Part of a small language model's weights.
Size: width 512, 8 heads of 64, MLP 1024 SwiGLU.
Training: a variant of Muon for these matrices, 11936 steps.
MLP neurons of a small language model. Each row is named by its layer, matrix (gate and up: input weights) and neuron, and shows model dimensions 341-511. Each number is 500 + 50 x the weight over its row's rms, rounded and kept within 0 to 999. Numbers have three digits each. A neuron's up and down rows have the sign that makes its largest values positive.
A block is one neuron, or neurons of one layer that tend to fire together. After each block is what it responds to, as a language model described it from the Wikipedia text at the highest values.

L4.gate87:485546508505490450512524426515468529565457385550496530472480551563469608500550527418435563451535507565553413480388476547470470486485508461523496568464520558510499494568522445532524452474484503461483489540542408581517486460519522519453519425449521516518541536551532418462600434560410562554445467411418529524448466518499510489497558424487406524636396580576436449477493522472522526539492541531517481573605586518469510502479501517558514527506549497464511542502524518524565535585564614522439533544473566527496510508518
L4.up87:483592542490528483534522621483404446552539431445613489453418498551570557403444466567483494471567519470418485540481515546491566558473430520502511545406462618624522505447557563627558511453441513491450484645522582438507578489532444545531469564489492485522510523529473505549392508516584591527506482475511446546440535537473472560418477489448510521516531419515535433483421551460546609535454608489514529530430464478466511462490473547478514543462460514475491526554503485540545517575522636528533509593443513447589501481489
L4.gate265:467625515451471428512461530474399490493477437423472524436397581548512468470493428556609600471521527508531486524506545533514492461531401435435518489492493546587481511551556491387632534556565544584496578487527449482461461486635483521475490431565538498486487429520535471490413556445556594493416485473392580445517457498448483521511465549545546527457562490505580500578401544413521469493553510492522568598508470430510549413502514494607451498452495444560470518560503540467469509491510515547510530426512444431448444535509
L4.up265:466545472570527524398589528449463530543498451517525499522461486541441420585474521491555525458535540510551576486415528486437571523458530463601503569503537572459454493514509434584448429503501559609492510478549588557583570521557500544418532424471529359549512472566534468489529532475506458538440566576506435469562457566436500435506435584481469461475554456500494480505524548460616481603533511478520567514487484543464505521531526459502511577551571533425520508536567602554523492522498451445472475506528467505538575421520
L4.gate373:525574553558412460439505575436454550608490534477570411454488575496529556529459522424455518466441429487443506569504554448548436410591394442461569518546537578458530543530545493480414536495524506566492521494511544545482450576495451475426513595597485418544557491492518538499531486563535529501512495444480415478470558461483523496443528591452463536467546484464524558485410525488558520499484517571526498573536543589446540498529511443495505512584524614547576485459560588545521422494519412423502499500515543564459485495565
L4.up373:503546432514464479539531512461482589439561526432401535466509614531500489530503463539619525393486553493526465598567461600556395510531492518550518410484504481443580448471570578492450498461513491403484626464638505469529612446452508504513557499584472524454496520553574556459515484439624353504486513499423510562568593539472523456482491406430487404495453429409524570476521462471462477527434532535464503468488480544477573574473449568449469493556514548563520528579535564523482460474474522496509472429525577423444411443514
L4.gate910:483555444548600528499455393553510568506458445540496556440476604462490461463518433487492509441505548344464602564448402644514436526551506507446546549424468512516443505546560567476375582599515448397543452583551556513527408426498532482475365543478535482444452522422539459447573511443545529501513468531511508539509467499527597563508534412513515476442415508457521434501459461450397564446534525537584478569545478509512452605551471524434510496547539440553484546584531517458477517549538507541391496585547400459482426522510
L4.up910:476530425501446436498584495392509522537514513518513527464495454526500475538566590491516610533477429599540454524494508546528573507428475541549487510560584505468557467582470478469571471396482509501478451568551560474495494479461486518532435520463510604542583462563540536467485499409530556453490496472491560475460525498495445493529502482482565527529526506542479527449541511424556632480619555572486466443568576489490564461479548492542513440474517513505382487461445469448593534476598460492505519486497655513476417540390
The article a/A and determiners such as no, one or two opening a noun phrase, e.g. "a study resource", "no spouse"; also "re" in "We Are"/"You Are" titles.

L5.gate205:522435552424505489458488512483423451623518533505473528451491493474552490594483472636452474484467538397565519497598484526489504451499486438616519507478522548506451648573564538472447422471534526520452422471487454507511413496431580480478463490430469489549467589504463430461442504556543463481477397483534429514533513456504565505489386477540478458510517506488509578478494380447428453490352508443509410525459458502524498456573530557528492463511499473410559429475504471568474492474489537552489464532482559418459530514596
L5.up205:506420528531487500530391569417500467576447425492493543529498486445530552449434514543452641499487476504486480547594475399500482469503447362487425494500521490462438455513472515429496482475589468568493489472497457525513509376486520486650596437505494408528477535582474521499539582455509476354367545535482600569552588492406509446517490506498575505513494470458613481536484503527532508463464414408409573437542543581461539484452572514513503556534449455497484509437510521517579436470469526490436430532504531461375415477621
L5.gate325:513529452493535582509519465451526554563500542517565441462433584425542466472492518444426469501583455509525512565499391542491524490485478469489559505441501574533519520462457481492445485511444557439538445438488510484560525590614554489488429607448549402519474482578407444417414378550485447471469503593502501433370375545571559559497571551484500458500492424416505505525502522414442503512561468526497523545578487473497561410525513460549527422547476483480492462464504466568550504534457417508468446499498525528544493457518
L5.up325:514463543554448535507503446471489498543528435400565531516515486456552538471535481470447497550593459418496531510448518525478388548513460512480502444501532522467541483607509504477556516534559484493540531472529492562433575495558586512462660510519539515527554484434555451582512476452480581517542467474519400430370509492574480538464447526511535506457494470518569613368474544554510466467507548519477450500540539552597551438441498462488429533488549550484520516505410509526458497536470563610440552468481403558463433434579
L5.gate549:562443559390551462489456497513587478544489472518565567519533478508567475479493440402506441434466578558505439533521433449482550556502600478565464477520459419481521529547545518428398448552443518537410493543438476517489425568528485546495548431432578475493475553634479595499521539492517549516437429437461590523447422484451494564477486579489494500449447528508527542555499474453508573478418491496429518463475460460450569466552588491450496491441491515487536422596469460475592527462398471529523510464534502408590504512560
L5.up549:549534443534567486475428546510554495459463432517444449562436422530509476550481507499490475379485564511464521460570572500575396492573481525477445579495538585470533444474530497541536521389562442397440545462495476555510452509503452468468527553510471434501505578598413452469462540535490493508415391463544446485479514516456627442524479567547504535486409468541489546528592449530525447410640462509529460472552538421507522578475438507430402474493515513463497509488562578523529479563506485497449459496590522572428470479484
L5.gate551:440513408542532474433445481454449539468502483536487534483526514509454581427413566555425582493495529562467545496553481418440522517486532525561475517483519492561467450393500540555482486402574527475401424557462527539533506460424559569514456579500533552433533450501526411570396504473569458480488470476499550421495516619498483517596481485480428410445564546525410548461533477460557550618448608405512468506505565530464521441435587493572437438510544499462556422454492508463578410552572481512408388464488477505501391497475
L5.up551:527549530473443467468471501498458506467416485522557556582604517576509538556560551485409433538447524546517516427518481466526448484496555543510434527662534543543427459491431524546560579508526528629535539538489568608529507563489573534520561573518544507493574421496474432515511541492464462426478524593549484476403520474494424526461420527507446580487576406524441516498474523528486455492509444425508465503526512473461505486449472449498497573516537471435488480589457537546439521573477578467519489609553506450538557447469
L5.gate635:446496517451521453524495488487616424531401504530540512437473452517541575523600452529485412519497444608439458529476476499504552568554526596500448531423497555553492504509579543402345534424520523465539527531444478546445486523474522471503525597504494521456504559545510518476453515447533536537513533517434546470516504602466492488458479534420625514525439472443557540450548401593456548436549551481419439508424446464447542550543524551558463517514587551507438558570584474494536555489498468476536490503519481416512558450569
L5.up635:485471563512445494551460510489500566521514546512574404510531478419462489565552543556595492429443595538440549566413601592497480501503458532585436458493535539456507531497432565459443596448492482496507487457539509463425546473507468536456447586467514475447578461524463489515478523489434453551512508566453399480489439480530608540526490476524510488473551456491524503583505504578446522526558503482579473534499423503541606409484435424488468511544563483533471517576539521520537505606465517542544571556525475569439478514508
L5.gate784:518561425463454430533474528473561461555461562500501455436487503475466466502477472516508437588484494449473490527454429525421476481481565403571504469512598462585527501544575470397538518480499490518404468540437491612558489522507485530540496483519543412466454539440455487487479595428537491492477555458512452542536492539574517449493442491411578432465561511558563390390475579577546524485500383555515557550529467515518499479540429573475505603509545542460556526436494556536553628541453559480423435509471553533544560449544
L5.up784:436606573486513490466462467482511475500468573487545565528577478587515444486598523614521449543446505560516497500519444514442425510489535498516478520457554487480472537538472572569519542584506534477459434475510564527566509454509490509572600473537551555428437557492437539469487528494514496527503572544473528446539473431479473622427536435521404439505389457514600461457492486372486406495512474534464485424481477505580479511542468572549440544466588559572494508560465534574595598504492530443466500436456429414501522457568
L5.gate790:496503463538609539460517501448450473510582534455584571538471518513464562528526387561440475499469399531481519580555513559458508444414464631468384445515486485455504535456560519412571429464520503538458539413426576532530502480465520498504549494493606534537494521483501455539440507546473479461558428505396557458528580552552583526524516558535479565534473497494509612503532469583535508485493518516536457443396445476548515531520532479518454603473461501504480524515542540540504481546513556546609538447502464452547593455585
L5.up790:522568576447534552521497472542536465475531557404518570490492463463579555522601435568480529445466479558505548452514562508532546524519482588540572537521452463534460518487537557563467482553477529559459436479502472467454519446489520567513492390561425495554535481492588503551503567466556502497539527483540615435483478471466601478533493507568467496463446490481577499514488501440481429518550482435510451561458551542528606548589511475460609513575496595492501528503375434458396520532466450463474602591483507415526454455469
L5.gate950:487440476533404503475496515535439468415484535549508451488458495510539527540532513433472552529585485518464480494610521475462464470524530517468564462555545491434490408490460512492470513492477447429522541559483467513486468504472554456459433445417477506428541578478517526609465483471535575453529475497427492395444487551496548486489410525390477445553438503524500426471549588408417489544632495580489494487541461543548485546471459518498439520412476498467461516595466520501510471513459570477604511512558529526498556596483
L5.up950:493459469485602589520540487520392502526482478455595511467636502504516626540553475524512475520435501488524476467538402520497491531490584510534546473478493478418489479504549481532580478547530474443489448496433527468491522488592477496507442443485562557391473551471643437394406480480550573500463492466462555533499480507509633529457549475536516546521520504508523460536416512394511439542496417456533494523570582444485520385454498620527479511479513448524472442487484544531468609558523537484450568539446511511553420469470
The article a/an right after "X is/was" in Wikipedia opening definitions, as in "is a Japanese animation studio" or "was an Arab general"; weaker hits on table pipes and commas.

L6.gate105:489477555534499451431346520489445500564451510556397462418501508490588515455451481438506534470537536544510532527502416524458524418473446543435511586418466426480434440547442490472530492438471576535530456529482508509454540562487491444532506542544562482478499452536515521489446471507548502442452585501549523485498491519539502524527535486563512512420543561527560573548465472538464393482512478521507439534507437367495549410523406470562500527468482437525532514415588532466603556494491512483471407423540563389546470479494
L6.up105:522548523460443566552440419468452510528413476486501569468490530472536610481502577476435493470509574479511461500505495503387470473471451520487448526552446456573477533463442598498497506452567508618497458656562462580465528499463458459505568446477488484484397449579446447428591503440474552410494472556480522469394527463605511558500479512520526506516464528465519601475578477546554481513507553466505590498540548466568535496514537450438474491478595570546504491524522453490485599517494425471507479409549529456553546475555
L6.gate151:483410591433469511553426529513482520652467526391407524489428500520472458505582453504513548552508547507505529527487428588445474468512476471567529452430505526539449552489470528409419517446522442498420535516474490453407455520479503470506481540478496401408534547548530525489466574510519589430509482530530496443534544509516503469476529469419435588462477493514578466549601429446571565517487418460541575530446522511471438486441524491495571565465404488476551439513503446498459457408517479465517566484463523515520412502548
L6.up151:478547474456518471542481433532567520540564525487529427450593493543483481453526509487544478434518436506552517488479458528432440537510506580518520569470464556495564522499539537554553509519473540652436468433485498604497495518510463518497422378469546511611470453441432497465435428469470492441507496546500503475476571455451516515450540399486485498515515498497495434539485469486544512488524555451505544540556462384560505551419480582491501523495562568387491533446401544459485506492475530433463438528505478401435530461458
Markdown table separator rows (---|---|) under header rows of sports or election tables, plus "is" after a title subject ("X is a commune"), "same", "-ed".

L5.gate22:453562512474452509414526508460490506466555489577552530488480435526484509474505447580489548484490484508503432461519490554499495410561497482503523506415568543526576452493548476532537515631475505603465584574490461594554467514472484442568537555541525451497472525516483524564445532523562454424654504497390522536482447547483543475574554535514418433491416427410484526555492530619464575408432466461530500469578479444526565495618406371500482472557498463526507555474633565487410478538572491490498547549448503524459447439489
L5.up22:371478511519424516634482552544474546572525515496466431508516470511504529517600430483500464446520529514430595584447411524473480457488473481521449542608502513441577500490499551446484507624443531415387576494459549550529499484444573416485517575458579428477506562489437533514571573550535554480611549523572452535520549424566640568492559538465469488481568440500516452498559515494473549565495479503457529441505499474518529411464535464490553426384439518486599443450446588468537506522485469479420534525439477499522491594482
L5.gate199:465602489400600496511474507457436541504551543504469559469412379445458433431628512546494534519439541527495425546438461535464538627513562492486542490493510546473623489567469518444520478503511512424457504541448552451413428526481492503520507453549549449472475513558499475627580538619454520519448491608449541487548486471450564542550475517487444524521515462566583517535515524421476576567490601490450558525510402474533526494500594536427576490474553478442513544481522455512468506449565561532451532574430421401474418525538
L5.up199:510530546491448559497449456460476439574507487534491511471494439493441496419497547636559534452520627533441404516431480568554513379502488515432468486497582530471470526530560575591525483554502554486552439485481458576424477502452437474502426466477493520429501577513545672518590523442452475357523446514484435552477505583533560572403451497513527492586402556534477422558511576463491543491491568487511544518437419539553434558523507497448524441454498434529449565496532413472455492546512512534512464497511498456519445467511
L5.gate259:504462437556597521536503484474500606520441561500453514512472435567466454468554527579558518519468483606518473484482428497516491438553431613466499492540449529541531581541501497531434503459519521576393356448513523536468567461533485506576558389578556421496379534494543473513477530485421497491566552477466546519562469531458567487602495437484521526494474477434568471504478479448506566472551442450469548566529515532577445550481536512457406461565462415526492576594515438481500546514505525472494512518469560451537533507505
L5.up259:504538581526533478501426539522477601469501576505484533464493503494563485443597449494513479533461491575508518428383427519491420556474495500471485441479439461500595455495506515473523451548434427506468508557386451553439477528394525428629551456480492433483441547461519469606446490561447486534484550480465487551457451540420580504533517420526549539600495488470547525620503536531490501589458418488483519505493568541482466509505561557481534545529486463483538517529532513506594507544537522429432526487540466523442389572494
L5.gate337:547581535543560583525450546491519476484498482553515508505402619463580535503450418525535449518455392540424505552459466563482441597452570484483474485534577502429516586499511483479548468580458555500463517592460545542472508519564538545508395493447532545612472589489529534521518501612515561584474556513593479495577410560527590486561588463556574526467499438475513471452492581486641586479531591527515565524506473475426447543525516443426527537555488556518557468359510512533509511472545508434517534438530464448531476473531
L5.up337:460533457525479448520476479500521458500622547440459498571489382492461586490493369547487483422547521403559565425523419436535520512462471554414561496358564489563500599493448479517531482488419541466523442552457426499508479498541495444522519456543515401506410506464578523529507506470420489512516553425454567457454481553481518471519542466467510516457471469482461597450574585650537514514546629548506493472514521442479480480570561427460377538551472420452522517577515476451479589441450535464523543470489428527485534576534
L5.gate395:524570509457514560523509479473462545505517555416495503536464515548453502489574525498549487516486457638506496459376514585591538407544438448476497465546582514489483495481424520449413524488514489472574514526423555481516566476496521489599494448435491441422395541455503476551489640438469490470532448452481511590569467585417467523466435367547550518526442536493479526504542412444540577453546460528510514513453518441485527546559503480509502517510549467525465588511431550470502512543433504383386571531486525575603501401490
L5.up395:532538466581474560493518516501572491539500553455480499495466442567514444466613474455540466509338450505549528512455466551455548533538406484443592457364443500491518428458424559473503462392487479547399538484433505426514503532443514528485425447550609519484561631516555500606469520511481599504561505385464486540532497515501557459538533576507491560512469517510615555479502583401523534525556460506561491558512565536499572521489528490478539528467466548460457452524552500459500441524542481437397536475510451445465444436370
L5.gate810:443550459507489554543433525515513568484449549649509569448518452455477437514441464530509533442414540479435480532498541468440547468434518530524533579519392436370463561484559411538437468484459515505440385524523502514523439477520455594514428398519566532509530406481555466481552457426417472496510520450521324583503486571498453483415500521514606523514474591478492482474509551469603454641492500412433566561581500451488490466480520558479464553520508541467540531517506498448603442449496504507470490466560475531515598606490
L5.up810:441574467390500451581505444467426465585528602473455476501490514477504493487439488490409400376656397550445594491456579467469515497483560431448426492530528554461448560483602509445435512438558497462485433466577514534549416489495450463554494522449512475468465492526446504449478452575501419448490545475388605544500470422495492563403468521478438567481524474468524588536388536522519598439563491471477521593523546524567426639537422509492524547560497464473517532554505468535428453541463440512466511456482484460511522409508
L5.gate822:519511478419598536463514501631411599529492544432499614564444441443446456415526526451569429483398495416552510529461529495419535429436524463528470478423478437563589548525446599506482488426412504533495648526567526372543534535494492407578484460533519597581451545424592515508487546533460528475507480481505527524561559546547589443563519451531382550519466464484525543522431555470528528524578419562408503435494503519538511492420566483449498442531577442476499495570493514433460452463485472558577417472420511543508419539529
L5.up822:470456497497463637484451458565476416555415471489552514556539515522547521527522481524548495462610447556530542578534477626566470462527524431467437460457482481525467603601590512461472540436586530423494488582529494462458490494496450504563502542535458662622470545584531409494495517477498485516381474477381456512531457492535461516486582477519496497455473504404540549537556521485425476590527513492560475540521539654499463454428602468508412491557400493532529442540471464482503536509518468421499484426513511560485527502478
L5.gate831:623533403527493506458493497444597476487450496573517502470550485472526496463523516464487540470503474488526472514455428570405511522518474483465519631508428576449509521547407472565529526488491554500462404490477509508464595512607496453583352541465370517521494469526394575540649494495535456539558552543505479559561513436486512540532550489487545493390532481451511427456547529496512498451532495495555492472595563503483530504556591554545493466456495574475438491561518555492502578557525550550581522502512405413569441536482
L5.up831:540477540471450470498491500441430420478415519448444509591473550471490472455524496541511615468491563477470458458450489514505475367508493507555450527450466482497493516440462554476558543531455475512558458520480463563513461426414498482571544518613420446574507431424539570512437548510377423588506504493500596490518492450486458465434494607411571514551518457446432487513487426514461600479466567501457581498438409562535481485458482540518445505499501465551578499482514504452497550534526462527410514480548483448532485495476
Prepositions or subordinators that open a sentence, paragraph or clause, often before a date, such as Since 2012, In 1993, After her studies.

L4.gate251:472488469444497441424515525467460452544416511561516604528535374519496469507591494524531493530456534532549413508433657529486391455544521495480503509464539497465477463429607563536470517461513425386454546530435553512439433433565524468473596494521533504507582538505564484547505508493431512496510515557560517469490512521525490479532525469429565461522553510462567612458505535469557550433523492545495461477517589568454627549428509455492435381429468544436600496436444455490456485542527447543567537499510496429471453495475
L4.up251:488401573545458588571520542442491438591425503538483537554445428559410569543455589517517465418464432498508491497524555491412522427500506574512595521570533499473553450472435450506501537542456484528400468398487492472539498502446622504511460465568507516508476478486523471508482405481437488508521477488462472452396457506560478479451490481561502512395389515402429553476594497451493561480517513507529459486520464475506448436537456461415532517488400445509557461471532538534550488570542543453530473498531452517591498446501
L4.gate273:492459519558438510508482556501472558417452523509502499512574580465490543429502544490477500488381519462480427448520510583435519591471438412469442448502534578482455486470483415506514524448486492508562507609487619483463526503405500565541462463527546489537424500461537399581470495614546463442420395482480390553607524437432499515539481475541435528536516512489446493509508503521494529457500488563561531508538525416539504488552555417568548427551452430479511552602462470495504543475513476451425478589521582563527437487459
L4.up273:581489572612510405450553420509462502520520501557478519461554546501535440370468541581439553454541450571507513485566496560488443478558535522508501442537467529401475497543470511487450444350359473594586460516410507466532472519507442523444544474555509582504471367492483439545486527602472516469558468482498506513533437478497513539516526466534462479565542487553450532532503431469455490444484463445520508483539534530474450447514517432564500506583524516537416583525501481474542516482527472448508546427488482582529504492552
L4.gate519:437512481493454432477491508470454427449420573531463467433531458524513582491584440472483420466451575520452510431540488440507499510487462494464395481414535499493529598529516435469518415492410532517477552513469499594570522512456440553569521397455499490515444509464480450533493574520528417557519455486458528593448397481524502424603466491518484566507371429571520511480469489500439601528359490437553399463451533519528473448425493445507508454498500517435495535545552447493525528520556464502490573487529510481557469537581
L4.up519:448488514456506446454539611452503502527457493510535560498478491579525509366499504611493565496415461572478514478442426557541512492530526459579478524551560548451494500505489487477599515461531499503503465467474531531500482516518560432514473503588427395559397480444543470444518510443479495520509492495466548524563482521548504519481575516446479573436498573438505604567428559542497446503504614532449534510542515568632497543497463463533480463504430493562584496417532569499502484515538529424531536541486461572450536495467
L4.gate641:524506455486459508418456465547472468487561557487496530511536477462529436451440511491517535361508509523527500439587529576546516510527474532522523486527565581454518470474569496580434409520477553511467559443472367445553480518507536550564649506560511492538458492447547488537444482575439509526481455592492572561531467446460448537570541469504547487442461548526528509477502508561584494507531461504359471429484561525481498538502450436417481429513488487458525508450565500488513555455523527466372480402405443550535524550552
L4.up641:495432437495327485461515453545450496497492605528573477561423550555524414484556444591562548417520544469526472454555522519551520510611509524477456521508493527510510520452508465523477404477521530444451451434506564508439511535405523536452581523514454492558474336511561482513437523623548473400442527494481513563553455407483557511491527501567523540436412502521456509450486533558485546575495530524456468489476587471480483439546488469506510447432487535535507531451503497545614593538482430498443501483548427525559539463543
The word after (and since, until) opening a following event, forms of do (did, does, doing), and do inside words like doubt and dozen.

L6.gate534:553582460458469524586453439510455446558501526459467489530428373484451517539513443498477542549522509505442499451484455484484532464549510461496561449483495450473592390476563618560444471421444483450539497529533520566543518528503487482510527555568527545434483583489475531521509506483479504409474644466520478490525419462428521484461464462458457528471511511498528449537454518416452490469463553619520414535495522479637492470486521417479534516490477502463571540452495441517501555516609429544488540458510484483495370498501
L6.up534:418489430469493540478488509454537456513419453509533537484417437484419469429635578569458532510550524474472444478499468502447454459522522613458490473468474435557499485591539564544507442539510465512524502597548508388473493487469619538459553539548497520457513600559562487550510553540485505471504504480455517571550414472522505479492526482403485562557435458480608472424572503394519512393458411503487576497483484489538542534474480506488446508462471508491448558571534456420432516484587477587511593479425622544469543504518
L6.gate757:537557512554477488510473510535546469495559532466632367496492516413512488516446448593571418508494544510376626447522565550478525522480498438493483481472593560456581537583427610536518536436440547429353518521595557573548513518511453468492543474421566447475518492520516541591487481587438476431463461460585597439472534530505556499563452434430501504505592498523409455506533567525491547527484515502420510431507509478537659525504532564455485480486515536453593531410587484436457529433584467487521490499407464436467538520461
L6.up757:486517540480531524558532461427496536462509493500541459524502495417492490529437547431586414471415438531481524428454578586465487532499557615478446517487517491572565462461525422555576494425508449498467483549457510470544488466606489545496529532480451525512550381477492457529483495585511425484530498483546575526514493501488614575430557453531494470456456474526502448462437522554495453467488526526487419512441524544555494557554540452514447536516417465571464471617506549481393467536552489545521494442477516584535569494408
Prepositions opening a sentence or paragraph that introduce a date or event in biographies, such as On, In, After, upon.